From a checkpoint of a small transformer trained on Wikipedia.
Size: width 160, MLP 448 SwiGLU.
Architecture: tied embeddings, attention and MLP in parallel.
MLP neurons of a small language model. Each row is named by its layer, matrix (gate and up: input weights; down: output weights) and neuron, and shows model dimensions 32-159. Each number is 128 + 32 x the weight over its row's rms, rounded and kept within 0 to 255. Numbers have three digits each. A neuron's up and down rows have the sign that makes its largest values positive.
After each neuron's rows, "fires in" lists the words (lower case) most often at its 100 highest values on Wikipedia text that the model never trained on; "fires on" lists the tokens most often at its 100 highest values on Wikipedia text that the model never trained on. A number after a token or word is its count.

L4.gate364:146146103060101159111135119138090128153139134106185114103150162060152068098110125107112119164148132061132110115125145194164127087144180212115112157105147129054087161124106067114173200075128121115139171127175161105125117192139198097102142165100130088132080093179138117132110188081141142181146133104166155139146127147124080070138107159178110083122143154140157099113097149154137110125093
L4.up364:110072075137168130063095153151070147116131133145133150106158169139080176163072142080098159148192147062155111107105136171154141094084093190107132109162171106120134127113145088132138149136081183107158207136139145114130115148143155103061141109136108157128108084106088127133100147142155138165107120111156086173136089175136105084206114136041087178105208137101130114145102159144158135108077
L4.down364:112140141145153132108101213127064161091097206084161119156155115116109121162163124111147137201172114106150079089135178160145154125109127167154148118120106130135123096178082110091057140093124150079149125175127119119093096138121173159123196113166113145120141096113101173088152165162123138136184090097139161116170143153165137166153171125124119157088134101133117069195125054161069149132148
fires in: "over" 40, "for" 25, "baseball" 5
fires on: " over" 46, " for" 25, "sh" 11, "ing" 6, "eb" 5

L6.gate268:127111137098085111128131154129094129202145136123095094111100115163121081201090081122051131128109077187152104097087097109101101144139172125132152078136127199094120065139172091213180126151117124119117110133114204140092129124143122149148086156146153183147161137108128094151100137134191164152121158158081148116041103113135186100122179105169106116087173104109117096127124093163145113137148
L6.up268:083111132085083137123106095117148123155129117089172138119103099091128157129051082204114102151132117123116142139104099097130165135075111136083193118154100148117074104156103128068188100133255174119133124122129110198135106119128143116117174090137098119087135146101150117157143108140110205126165146098074103182133104095171131100121175171104123150091167115081167134130135103197139106110117
L6.down268:127112080126140129146175103062133156149154128097132114112076155151151100135126146151084140199136096163167129080167225120143146163122129154144099137175144156198145156075144208142105081162147163096073138103132091150065126098114159083122125150102104077151156115116201153097127183134095130108121176129122119155106145113121166115122159095128058132162113161175108148114204114172059093044120
fires in: "china" 15, "japanese" 14, "india" 10, "australia" 9, "japan" 7, "austria" 6
fires on: "ia" 45, "an" 21, "ina" 16, "ile" 7, "ri" 6

L4.gate157:075153170145060143107112086153151049132129038182079128100147104115123085156136095157056124065134103071131144150144129105143134144134138062110160137134199100171148148079107074169167085094142140163161156162133149162145158110175120159134119145124144131143093101143140125180101146124123178159132139138125156077125094071122136155189149113193157145156104112124124115078091114119140094120160
L4.up157:127134165112143130148107120166193151089177074138113112076120074169149119148173166178095124111108125072118134165147127160146148177133099191121178134148126178136131126161092138118175159145154108144088138058148160155147159164183129112138134098200121089106129091139172126149103080142183150145107114101162075168107132112124143145143108182150105087155139112162100134122163170078138073094107
L4.down157:123140152119145103156074147129153167167131055153103118133052125146130058161148084146108057130117167106102124126120125139151124126115115084117077134110128121139155103190092112082155184206199138084171095111113158134140147156123222124078160108160104137118115120192171127113118101167184121146107125108150152118170112176114129064079124153160111105121158188136141143146131169127175094101155
fires in: "became" 27, "republican" 12, "because" 11, "published" 10, "of" 8, "by" 6
fires on: " bec" 48, "ubl" 31, " of" 8, " by" 6, "el" 4

L5.gate109:170046119184047158169123114135123129154062116103118062114128094163084119101072108061125149151180167155127132141147109136139130097109142128114201144167113164179183113129149112117177153170060107107149138157104108154121180143135160139116142071203161166147105155096150148157079095088126139138130089137118143087085129081076126071169120123116066128099134122043130157140087121137160140106109
L5.up109:133153111159143126124127087150142135118105161083128107146138088120130081093153162156137050132129118136113129078132098121148138164135185110127137076150102139136120084141149133148137126202126188156162139158069162154183111129171148096109140189157140075133158113101150144157083088127130149179098117116162121179146092157110084081174139078098126139114123035052151182155152119188099117172149
L5.down109:135104181128106130152109182097103107132114136142152094106153169123129125069144127205079167115189136173155032142119108089118133175080085125080112203128073169154108134133129094143066176138144135117127155122141148108114166092129128123142157144134098130129097102117191220118087150184102128091216120122170133105130121085115176146124151093148123165151133121193144124130109144147106105147138
fires in: "of" 43, "college" 7, "invasion" 5, "problems" 4
fires on: " of" 43, "ion" 35, "m" 7, "ge" 7

L10.gate315:107133144154057141140127163144131111138104175181108190130107103136136099174116124122135137132144137112082178138125127152218154156155163109160113187109145126134144211141117111154158069108159127104109163086145170056075108096105154165096153175095124154127114129088179157142133165125136171163085103126162085120129067040134139157154130166180176070142107110126104150187113109126119138098136
L10.up315:151101169109143130151155159133139142147159128125106145153138121157115087101121097098134103118142138187107121078198110114112162167154083116183096110170121162126105089101117116156071084144109186102135154139089109131127104114123060099081162153132100090122108148129084166040129123068101161102128109109141153143159122137116178111098134105139112098128166188173151163110165119116127142104155
L10.down315:149151165130120114116200149156192146119122104143121092091136187119116205178118143186146136082125119111104073136140147149134082137199118209148118087119124157093131104111109152165079125094100144130122137123127094149140112055101083088143130127125063115172125100127169169092058119075161109133103113141155132154169161150097143128081109144132191136087119133207171108197167079115138122132113
fires in: "was" 63, "also" 8, "became" 6, "is" 5
fires on: " was" 63, " also" 8, "ame" 6, " is" 5, " co" 4, " n" 4

L7.gate210:138133109149197121131126079087112136180145140105156123134155095176100062127090070110183134152169107083145138163109129129084120192129091184125119124099103080133087073066147112094155158158135158146145112063110182096077096148128104150168172143108118142114102167126190078136114144085166195108123134117144126087079117091114141081107130157136144105137155132117113144102125165088134160138114
L7.up210:108061125109177088139105098125118144119163108169142105095165085192149097085118048093174080141143094114105129117100158163125085150089098139157080111146115124133107108093123095132179122201116120087077154100132147131109096091134132177148137104179121126228111157127168120121073158104156134124168143096104125158103112152089134071149147118128079152136102163110127128198106148168113133154134
L7.down210:110142142152120116151128151125125110150118175208175106101104076132104100132158165145172094119095135178154095142132187101101084179139136055152130160128073141109117101101088186156184078160142131115078166133085172140124089090147100133175088132175114108157120118100168154094247172153155149118132152098099204201136104116108165137084161098117130114114120100091110126097164140139044126096085
fires in: "china" 17, "india" 10, "japan" 9, "japanese" 9, "australia" 7
fires on: "an" 23, "ina" 17, "ia" 17, "a" 10, "20" 6

L2.gate1:140097189145146116167078113153106133145125144136157029102154170176072100125153137111090135088122124129105178149106147083135130116090084143064158112141107132119137109078087153114100109115093137175128098181153134171072085146104059153144080095139156096087102131169100131139168077138106115185143147130118109181154173100058091126212099124126167056149191120175181141143124120133179134083145
L2.up1:110129128116156150137120135118143140184105155110138140111110150167114155040122092132109120101145103162101087175082137063184138098154075161198134110227090151109127087125146149122131190133154160158092169123093148119150129130030151112068100091133112162098125158145140155159129150125164155053060181164127130138141106147170142137152061143101182075170160128146148082116133109104153064104142
L2.down1:085106129164147109128101128134129158139159143142190169115131122146121163129101198136161126135146097099074104177137132138080110147101140158089193063091120119129111102092150218054104075210107169134108083087133105142056105130162111107143096110110111131062149198164151159094148098179121143161137133102132169092131096122061081124131150096101130119077164186098135145123213125154079157119173
fires in: "that" 63, "votes" 6, "incumbent" 6, "columbia" 4
fires on: " that" 63, "b" 8, "ent" 8, " V" 6, "g" 4

L2.gate428:190119124137110145130169140135081113173172132132098228150145131123128100141119109142065103135149110144131132104126164181103090068109139150168067103142143144098102112125153107150095110090116148131113145119137123147135113147101145121119161106097175089192167115140084100085065140102149136139087160146152105123093084144111156089156122054105076124109107154113083109106134119106100085201114
L2.up428:125154054099158147118107126162084129179133113117125168122134170100129151075072065139053154137144146131155064170176086129151122135116135151111062098106142094130130132163121152169118121125126169125102153125170149103110065116174090154047085116124118072100121062160110137076101140080196053121082141181116139113115108135166130140134078111097112104118149079101128103107145118099149073159100
L2.down428:101178103133085189133132113154062129118125191083078117132158112130126063102106096200066170155100074159122080135160145215130158082080141116112154192139129118153153071126111120116136120102069135120108137164120161062149131152093102119101141130059112122143157094097163138154169162127145132129121152122117104168096098081169129181139098059123079097119173117147153120102091123138171100131203
fires in: "to" 42, "before" 23, "over" 10, "year" 4
fires on: " to" 44, "fore" 25, " over" 11, "ing" 5, "ed" 5, " year" 4

L2.gate344:077059123146086131159114096146173132168111143065157137107143150124088101106085096124115111113174080107118154126184143104067156158153158132159136161101090132079137126163165157104133159089139074086129134169151117164097130077118168115144150140148180187156121161057136138193149160126143158150113103126079143171116063100174084156174183175199076165128108178121111188163045148104137158154129
L2.up344:116074138160145081138050115154141176126164177100174120072105104110068089134118069090150184105119143119135134040174142104110106130120121125172071092117071081114177178162179129130151152104129087128097085129144150180115149128065115114178104144130151161105130131114110138171136120159147092118096128088147143173117109115132071095148159116129118100130082168113077128173121183091140211121147
L2.down344:141139147180094118162161083120141144126129104138200090124130129087088126073110080172122148072162082120121104091127093115112162175186129156188139152134057116077181154173114114104120169098156085119077108150127168113152138099074149127179113211116123126152160115136142159184160130145144177099115125120121119157162161087132106153179159117137076161089128125111157137137113176114054073121154
fires in: "a" 79
fires on: " a" 100

L7.gate327:150104157149155106088130181122077143139123113096121104223167158137119091170094114102094089131134111119124142153126125138163137104098167124099147122122131116164135130137167115108208135138084114185112139140156098135075176152145121141101173135174139092176136108111101139134122118115157104186139177166146146096099088130080098133128168123193147143121119103156085077138111114090162190126149
L7.up327:089154185182135087177154118155079146125131107144092094179161127167113100181134141131112134073112145114101122156094143103129128205060148169083118129178093198159114115191133121139175157139118164182090122137149145160141147130132170163139160166181118137156099083093093110130148130199125148130118156089155073126161092110124098170147066135187161077129142140140116083142113142138153089121083
L7.down327:117115176146143106145163112150111122142112143183176145128099066089105177117128183122101134150179119123170144135095116110164178116088114106065157128098114120101151098162078178124128145193121145145135181171120148114131096130189150140136092156114116120101112073180233111156066063151094131149165106074106071158128140120135102122151162110143119161125124129153129080118128161173099165119124
fires in: "of" 73, "most" 8
fires on: " of" 74, "ost" 10, "if" 10

L7.gate98:087088115149199150113103187151191163101096151106103213130146138141115117157135129130123100141128117105099109214158125055105162102097115108091135173117167128115158116136095136137148131113141093144142088096154178195129165160175119139179122113097114128130109099125144122063161083125114114114147156192182213148108188138107040160136139144154166095159108070102122110064144113150152170106130
L7.up98:108120142133126117108188095158127157163092196115137160087149118185096151186155151097138143134080123144077138101108086094187137130156177115144101088125090069137125142106122172122170115123144128112128123158119136132140055083138079113210105119107142143140171157132132154098122131182118094128120202125151099155122112173164089036163127160122135104078093106102200133113136144103125172125208
L7.down98:122200135187115158101144181108081149095117203101146131140123077137156155116140098115105069167118146130122124111114136105114153133100145114152166152150148147074101073088151106168095145095142153086173116099130187155103090145186090141095113101111145100151099096083107183122175158166100138128169150171110098159153216165149125073141159110134140097116151158172195138136153150120151100093162
fires in: "it" 24, "however" 19, "is" 10, "was" 4, "which" 4, "time" 4
fires on: " It" 26, "ever" 25, " is" 10, "ain" 9, " not" 6, "en" 5

L6.gate201:096177094069167099138107169176071153096142143127139156086068139158166119159116058114075193053166149123087140180125125147099076140092120098120202147109142118155114086080196131186125083133113119110141108132123156156088143092103133132184132168126151148164116105172144098095118151076136143147163131144144138084092134139090167093175137167104139109192118080108150093142137097121200161119077
L6.up201:098116119151137078090101123126095171115138129128156103097066153115132192149115151116155135086166156139104135163163161133123060134180175083101144128105104142094138094091139131171136155162139188120122126092096186111126097062098156135187092199065117162166109137117122091134121139079118115140163178145103158089102169165128170098194141170160161090183135121102134087147064154144134161150109
L6.down201:122158130102162071159133161141146177139158185199192154147116126134151117142083132146163171083137197147153058147203158110088131159144076151166133072120100088107105084159111173141147126108119109128140091133066162072144136081115114137113147132105151166176149122093129144118102135133147156060102193155141123081130155187124137144146132112117169137134169180116160123141113151127095145102094
fires in: "no" 34, "would" 21, "government" 14, "director" 6, "governor" 5
fires on: " No" 38, " would" 22, "overn" 21, "irect" 8, "o" 5

L6.gate158:154097114142139157168132114160127104124137129055162138111099157083087092121141145130052120131081192163108138147189135164139137119156119120122113114103112120135169172156130133070173124166192147124167103191199114211087156124098170091103136085071163148068173158110130106091121164066116193138142114091114103118096106136133069143134168110134126112141145171063065198109136126121152183145108
L6.up158:117138105179156095076105088144120191077125134111141095080165144146080150094146173144070149174101130118062098210146171160153163112088130142116111164116118135153130135160128122084120102120144102156147069078112112142038115098144169117113138134202147140117117108107147092129090183171131115219160162162149124143150107111175133094114111138141136184141107110102084121111122103185117114180139
L6.down158:118107117138096101080070110157133146096112064067207108125138127098112122059109133136126165188134143118050104131195133161129150116096121080145101127148084134150165157124131147132112147109125073090117157106118101092124116083107115144144142091104181219126174145115149148163163153153129105100163181125182150145171146192099190149116144119161112121139130107119087128063118135158040134167160
fires in: "in" 35, "international" 10, "incumbent" 7, "inc" 5, "institute" 5, "info" 4
fires on: " In" 84, "In" 16

L5.gate129:118113086149149152129178165151158136141150154106121124108134138101106098111102151159062141135105097172165109186153143137100151106116077093119172135098087092129188126091137160095114146087140132158093086170109080160158144150120141072087109096108169140165170137099174066105093073170107110187134111121088131046144129186109072168160126117124122162157173132066102154143058162137191131181130
L5.up129:129139180165186133151124102167103170112163133086145183154116101114173135179145140153125197139135187079075114088139166134133129140119180094143138205147119129157137100194121102099108144138153081103168147144119117081135116071099128089154079107157138053127132082133111102074075127126164166156092164106116202086135145155146102138162114168149118170127136184102095103169124132161119192189120
L5.down129:123104107105105091108109174186047136102149133108112120127073042082098126155133098156109163173163137145121071141156136097121158036136111085121144214147135185124162096131091125085152171103184090131158147139132127142148117113132133135143181110160158138161190096105149175101156103099125126077124136062088159116130127175112076137148103121136123092161104137160125134148158185150123092167132
fires in: "to" 68, "town" 9, "total" 7, "top" 6
fires on: " to" 96

L5.gate358:069091084136128112089116091133115157105130176089115164106095137161102070156103119131139113113074155133107163119136179102145132121087111130130146129164151119131163120164111072075124087107162138090154142123141134179078131165109191147164214105130193118077129203098079056158097181129146121185121152120144110114161131156159119123101178157089094122134124201147103127117089115124088171148173
L5.up358:080120150105090106097116089182116143147159136146119118088139134123119129161075167140114156094123158142138155095165133085134146120095138146095162091138113108132178105159080082092112101120133152066190151187112144110073142081175147137152148064099128141076044153087089122122106187068120082169125150148108150139157154214169173114094109121115098135147105145153081121123090108115082132154132
L5.down358:094134096139125129137168084106116136078133132106151114112140136147082125100130141169108144171098181104167067134171120140153165131111119101115112135173114156114217151170107121076145126129150165071142145168119116136141149081112122140124128109127093149085174185110112137118205177193116113139127150126154132154148146153141163163075056163111094084096147139086122199130079109128000123140122
fires in: "in" 94
fires on: " In" 72, "In" 28

L6.gate294:118093064153157094153121106132083156119116138114109170139083133180122141159081147104119115094146059140085173127191184072171091106136110154156123153164092159141109155134182087090083117081183117184151110152144155134144131146095164162142122126097189134147166085136155104055143143112171160178102132146085116095154147158125103156142149157158098070179122135125142076106128093160147089159118
L6.up294:080114126120149162129156176143204168156126108098146127148140101106119117101089189141097175138114193112169146150170189111086130075147158154144104121121070128150193061101099138141111148181143134083140105106137126142147123078090173095102120114148128095145185116072112099120170094096083105103050120189143102102169099114177122164141094121133103165177138093142116124181112103191157181086064
L6.down294:113149125071179069155163171134106161098131160129106091186140110140146151150119072153126138114077125120132051169158201160102096090114122037126077154160056107113096110146149104108072132068151130141167157137090093118136178149118117133180145114150152141133141097053166149134159101151135110131061128126086149141158154140145098119165121154145111118162111108159129102160123116169156119178140
fires in: "can" 31, "could" 13, "florida" 6, "candidate" 5, "would" 4, "municipal" 4
fires on: " can" 32, "id" 24, "ould" 20, "ip" 9, " dec" 4

L5.gate192:096149141104101156167098078082063124144164146093177153168111114203138157109091136096107154140120085178169139184066151139134139099133132138156170148107187122122118118125137143108159079136078178139134207119225142122101089151075104113135170149099129137177066147116122144089163179126099123119128150112130109205177134106132110137129137122186114125177139138163081062098113151121194158080075
L5.up192:099152113150102161100158113112170084167138181147130105144103125135123154115101144156144147146090129134101123173140113091099118175178163174059110095111139114186192143144151153153118119180162115164086134113083112127148139110124139076172120207133112145117076096122138081151104149130106121132095157067111179153134126162191128150092082129134133144169072066090097166088122179081129099144147
L5.down192:143074121141135122134138138038110147126165123115140102175168173103078136115220164120134143164100115122069162090151153169110128157133091113093146131176180116101166186088156184133141114075152123116108111101092118080129169152103090104071074124136078209171081112123119191115110133086169147129147105119151126145165109191164073173119096142133107102152115158141129128119080086052090160150102
fires in: "death" 17, "de" 15, "debut" 8, "development" 6, "degree" 5, "developed" 4
fires on: " de" 95, " und" 5

L4.gate337:080075146118132151082160117113074124096089113024139105102128058100120116119179136184046124140086129152146097225135097122169092182114064158119155101132073105115112119111144106104131125069103122148111128142125152119113111118138142104144128193086101125147135098099131144166088121096085113138176095079146107068078147131134103174129125148162159125151111170095064137139091161116130122141160
L4.up337:105151113156067105155118101132182130171126134145078171178101144135163155122122069111159120116096128186151179094120121080120143089130163165142159184171156134132164081132113111092146126116084160109190141146125061116158154138150127095120188151110162077162129093103138115122115166099048104116123094153139151136166170096121055097150107157076186128162130116102104180118140100165081138129097
L4.down337:150120128129110086157180123122098117083103116102166096143109135101131137132109143174124108103139156113092025158119091092123141094107068195159154111096059130162112086125088094028124149168137076138138184112119185069135129120098136118088164094144099081147143094104230192147089125114106136156119136099089100165122118085111104112142125139120160142110143108128093107105109185113093158112136
fires in: "of" 96
fires on: " of" 99

L4.gate324:132189132137141129105153149095088180115145162093135211153171109131154069126108132111185070122085138166132120118136150122116157112164059140144159111134128077181172081082150080115142152144129130136138164124174100114100104121139128083127241162092144106144122107135108127098073108125095121141136128116144132047114109108091088156113176174183114087135146192083110158129158157099108156172163
L4.up324:192109144124115160104145139124106139091181164120181125158210116106131129120144093192144142173143155147135075103196098210159185145112168102152195166128074079214192145149132101104162095155099132109149132111157121109125102119139169095164125084166133116159150115073188145121075130082136101099160166162140160119179119102138100114112099166131192103139121103157115155108108131111137166122134
L4.down324:171079104165118135144157180143140191134164122134173159124153107148143071125100136181181118099110162097110063117189131092135122128093118124178153187099165096175130091176142104152103126237113111172120139115098157110142134069112132151094132091113110122131132135083154120138224140096091153110193137110086120163092124159120088081117068101122123153112126169135117127150115189132094093155111
fires in: "of" 40, "to" 35, "and" 18
fires on: " to" 40, " of" 40, " and" 18

L5.gate18:193121091110103080172117162163117158147186087108156112179103130074117010127136120154138183121142101149056142179157094108137107097109125170113146110124104079152166114083141050150158164113132066084145155129076146091093106126161131118143115155150134064164116107107201158160098094133120097127127123166145106139116114121047137112119162157170098181134110134117103140133111171086111105185127
L5.up18:133106182130132138113075132235081158163087178140127106153141101124107126157084162132081126095146086140120101084102100160105151192070111130127112088125147127145120105095130204122131119152121137157156191177125135122166156163172134071129173095181143088176156116091127157157108156146154104163135186117098157107138131145126132120137114089106083118128173080091164118113175181090155114110076
L5.down18:125117161134120143124142126073113099151118182150099112137138114114207135125098147095154133168151149145138123127190115167176105131088098132132138151104102121148143110114153107152096196129142111143121102148117124093134099110133159132084191200144099143139121109175198105102082177157089154124112133120137091088097142136175132156193133138124152061166137159135124124160182179147175154095136
fires in: "and" 39, "of" 37, "critical" 6
fires on: " and" 39, " of" 37, "ical" 15, "rib" 4

L5.gate369:026099136121098137101102102152117225151147178129122119184131169135101111107115109120112170136134134139146122136102163127164116122153116119076133101111182152114097075115172130104144084164101168104197144134112142132078090115095124148131138161161150141170103108133143101136117184106082092083140144178135144176125160082163088165133173143162082117137073158141042120160150092120114158105089
L5.up369:061117131138074105120136052124100148133136152102163152208137092119082116151124167159199181141127126163143125155152103116145134127158144143079105101119235156123141100140112149090124170123104135126163135165084106084082079080118154123169135114158168170200116102143151122158145165076092111061147149123120128163158181107150096148106174144128094056144055177082086146159143105142109126098077
L5.down369:139057153138123134175142137085104176076131166088163100150127176095082166124182138120172171187084161183134112117130128137133134147159097123168157111183152149137146159146092167118158143096112145088131147151137047096111133197114111178107115145123120162178138077148189160149159175114088127089088142118111138153129127174145112204084074155164075095170119142097099099130099099104063092120109
fires in: "de" 14, "death" 13, "development" 8, "developed" 7, "debut" 5, "developer" 4
fires on: " de" 99

L10.gate35:102114104094123071150138218133126102168171136160109178146102090169100113129072114146131142205087152139132103137153122087158166105127164117116130120195147142102145079120133145129140138148100038088105055107146133105120123093123108140071164075116166131103130083123155086082127115082170103139102113146094098094148196165173175195177121128097103122108122102102096062148164178103146183127107
L10.up35:109065145112163091117106092101152088130143146132159181169109111190093136113135154111143114089119152184113123110193132094143066144106140109140104142157151108111127122086081121123164112133146160124137093088073127124167110122140117089098152085105170128143123088115103107116119097157190161129187060117188078118142113188141177154152117169137113131157144120078155098146086120171120095149179
L10.down35:128199108099166059111153133180085101105173162179104159181112113145151167139082114157109143167098186109136127124187136094079181112134168147159153187122135075110106100155135159135131115096073141143205177088153158082137149176145149084137093110075112134148128094156112075072150149133147183153087096132132095118103064173146083093200090159131102208138131108111111105130131093170131138155121
fires in: "can" 31, "would" 21, "may" 13, "could" 13, "also" 4, "must" 4
fires on: " can" 31, " would" 21, "ay" 17, "ould" 16, " also" 4, "ust" 4

L7.gate296:119151118137124129120138125131135177149208124109109153177170101114153115145102108102138118134089135117095208179125081151152136120148119166107114108100138121071144123141109131169127133172137120159186097099065152135122092127112084154054136039075092090093140098145091105072148123140110103110134204125129166142107134112179089126089077153126173093117114145101071171136195106076111182168173
L7.up296:095137146149150080147088184082173136119155175124108091064104158111182126123099125056132086146180106160157125120168081084198116130116167101095144082102110118165126106166126157164144172083141119175172103132113135147105109140088096045159139127132086087131163139109179135128155144163147132109095133120176197156142151107132094114149196198164112136142079065168175116147104178122167125137156
L7.down296:078107069116159114108143148056085148126193107133142141134151109126035144102076065127101147194120128109113146058113129166150179139132133144161145107089170109126071124105112122124158100100093151150179078111116173153115099108121155172114165046076100116108130083120086053148127129150145143174102179147098117114191143088157121141180121157132152071135111093120113144120155102066097133141210
fires in: "is" 29, "utc" 11, "u" 8, "upload" 7, "was" 5
fires on: " U" 55, " is" 29, "U" 9, " was" 5

L10.gate39:132155129074097099127116096140127129099141105138196138157113126128122141159154130121088150070122167124140085186140128103163158145166144229152147143149170055130117167149164140098135088076126148113165159101132163144120122149111120107145159112102104165154141118201056122082119110146151120148113104132125109105149034029130128118149082135214219080139130172177151138148069134105122149111153
L10.up39:092105167085151054121187109173112188124086154144138095151141155154069107172105142107097102119115112188131150135124140102077156167154088151140080111166140153096101092085108123094134078057126173135143151074105090077118117124041176141179130162097112152182118158076108124139100123170151126131127158132148134137148120150112124115135119154122093077109155109146085142143088119095117147056144
L10.down39:177111102102094143164103102123164135086093093111127093128119131151122167127165176104148112093123106102145154092133179143124114118190134134119123122119081133112149062103036134064150085152119168109095122124127125131067153098054137104134141101066108135131176073136107105115117157109103090120108124111112171147113096162154164142100157132140187077083123128147126149150075093183070131149168
fires in: "was" 27, "became" 23, "appointed" 8, "joined" 5, "also" 5, "games" 4
fires on: " was" 27, "ame" 23, " g" 13, " j" 8, " app" 8, " also" 5

L6.gate429:108178171112157129162085219180091132222181088155120094155105133127104116097142090104078119109095145141141137096149177144098157153090190071124120112145123081145078142115104081110166139104123201178159089183137154109119126086188146075090128145158124110091141120084128066174126124160115090127188171114168137127137151106133116131144099106116112140149100138131121132141119129152125077142102
L6.up429:073062113123145131136129120139154073145158085201170133113158136106125194092120113176106153137114109132123137158185179153099168172137180110123139080121176147115098128213107123144114083184187081143141167135117067141083148123175123099129174113110159195107074129138117103108146134131135119118160139171087130109109126156144144143113133165131135168091048123165185128105140121136139109100159
L6.down429:076162159080101157135157109109104079144147113154159103158112087100078135135152150114089079181114060125068170056119111130113159116157146121140140144160158101067118075152115135088145142164044139142143121135127127121135198091158134121067090134100169162074150137136143100120090071123181194123171097150131155096147069138153195117129124111138107133122123158051137090114141099125193137069137
fires in: "at" 45, "she" 39
fires on: " She" 40, " at" 40, " she" 13, " At" 5

L4.gate410:093161140111124179085109135121076173136129117106131118120166099091150158094146139112163116128095114118134161097147103156060145071089169124124134173116135076092072086152111035126155133147159114110090080078137088077111177129125130131170181148061170176164185130108134079126171156151088099108109172119151104149154092143099116127076172167154089088162080152105099108144090123100177096135174
L4.up410:073092138081126100122132123144125106097180103145124116138144126132142111141139126178090140137137130083134162103128096187187151115109126108141107183182099101182088164152200120069154150153161150117133127099090124114166149096163123122100111127155227113125106112103166104105153121113136132130115145112131185192143146185148121164158148102049081117144078127181142107072181127148099079111150
L4.down410:116148116130173124089174126144150105110182101155125140138132122127120211160179170131114118117169187099137106105150097115092127176124145102079146217125162098147141155130103112131110183118094158154075106121126074149135097128118120160155161115118061134112138135172163133132109065105106147158161139204124171081148093142134151162100129160112094062134071138068107134128172104198152083134175
fires in: "new" 30, "john" 22, "after" 16, "with" 7, "at" 6
fires on: " New" 33, " John" 27, "fter" 17, "ith" 13, " At" 5

L10.gate362:114118134124119118120094192138065143110105102103130180155137125086096141169078126109111095103136106122102113120143161113172149103084182100154113100147137059135073113040091144128191105138114150185116085078078112144136132139132131135137150058126174128107100096080113140132108125159123166145094106152120115127085159174114149084114100164129069149149140196155068151161123168158174137119115
L10.up362:165090197153153086141141183151187085159164179134055148202106103144125080158059094116118129119105158113124107126151119105176164077088148091142145111139114104106124053123146140122167077094169152127102101113103083147163108123152159137111136153047134088113130123108120142115109119130125129192076144125171181115090169144119157115166126120145070133131090121141117105147148186142100110100157
L10.down362:088130114110117104170138150170122129136170209146114144137148101112141139155128084168139165155150153129136117115134157077138143085123068119185197173124156115049079076146146138122124128117155118168153106079057139097142110126136157129164118093115120095185086164151100150146150137168109178117121168171143123125112172203111110132147124150125050136114125117106114101102216153122105108152140
fires in: "not" 14, "to" 14, "would" 13, "also" 9, "they" 9, "must" 8
fires on: " not" 14, " would" 14, " to" 14, " also" 9, " they" 9, "ust" 8

L5.gate316:140092106096085121061122127168106113088097160120111108111173163120074154125117107047113161130172123070126124170122132129145107091053139135098133119089112123100073128226118130117168102124129084171128133135249123126113141175118146125162145181066177139162095136133120095099106175123177157177143140151165106105058191128142122096118152172136164119149150123148114110125056140163133139120172
L5.up316:137140160142142135126085098130126111148124064134149077091138141154110153121114113115116140116110097139142091102159101180140103106103074098097121122131137126111109153128079131073131114121083199097132130155156142098108105177151087086051120113136095102124147148131076150130144137171110102099165122116142137216152186139170073165194069070087079100041173191109143142118073143136170093144097
L5.down316:133114128114128161160073112109186097150126119157138140120128130080122162121150122118097092155136172100154082085095151172100069112133199142104142154102106158192143072143088074064127105068121133138046128141176095077168118133123202090147168121113133125089122096105144157132130189132097169144117145150099147157152081113135149108118117123106126053139157181149131113194083123154141089114112
fires in: "over" 40, "building" 12, "at" 9, "director" 6
fires on: " over" 46, "ing" 12, " at" 9, "y" 8, "or" 8

L5.gate146:103111105084149155079069120166100094143125093156132172174114143145137128148153108055075142125141081130132167055096134096147143097150177136192159151133109105176173128124114095142162153133119130147075147133097169097119181153085109158117113094100132146196175098124117165087140134075114122108104155185146128129104147171151162080106096167130192121105160172131100111170128147108128165168173
L5.up146:166120143129124149111165145128047111087136138153123112133109114158187084192133185117112142134137119156175177089173168107121099110148142075123143153194117148122114133111146113118084157098145112164112087061083128137137160141107118188069098112140100087144094129169131096116132088107115176095067159103085148106168139100112125117085035138033076065116127164163230105125155085200113131118158
L5.down146:132080193130111133128196138124150140121119105128165093115138149165044126136170148117191131080163069138115089185142148141132196124190131097121135123073103104136131135161143160119231089190128100095134133142135132108149068130122113031145109125132139150125123158140119086132134100186140136137146075152190157152092126113132144174112146151094134076131131087121065064118084096157179151161084
fires in: "two" 24, "all" 13, "bishop" 11, "one" 8, "jewish" 6
fires on: "ish" 41, " all" 25, " two" 24, " one" 8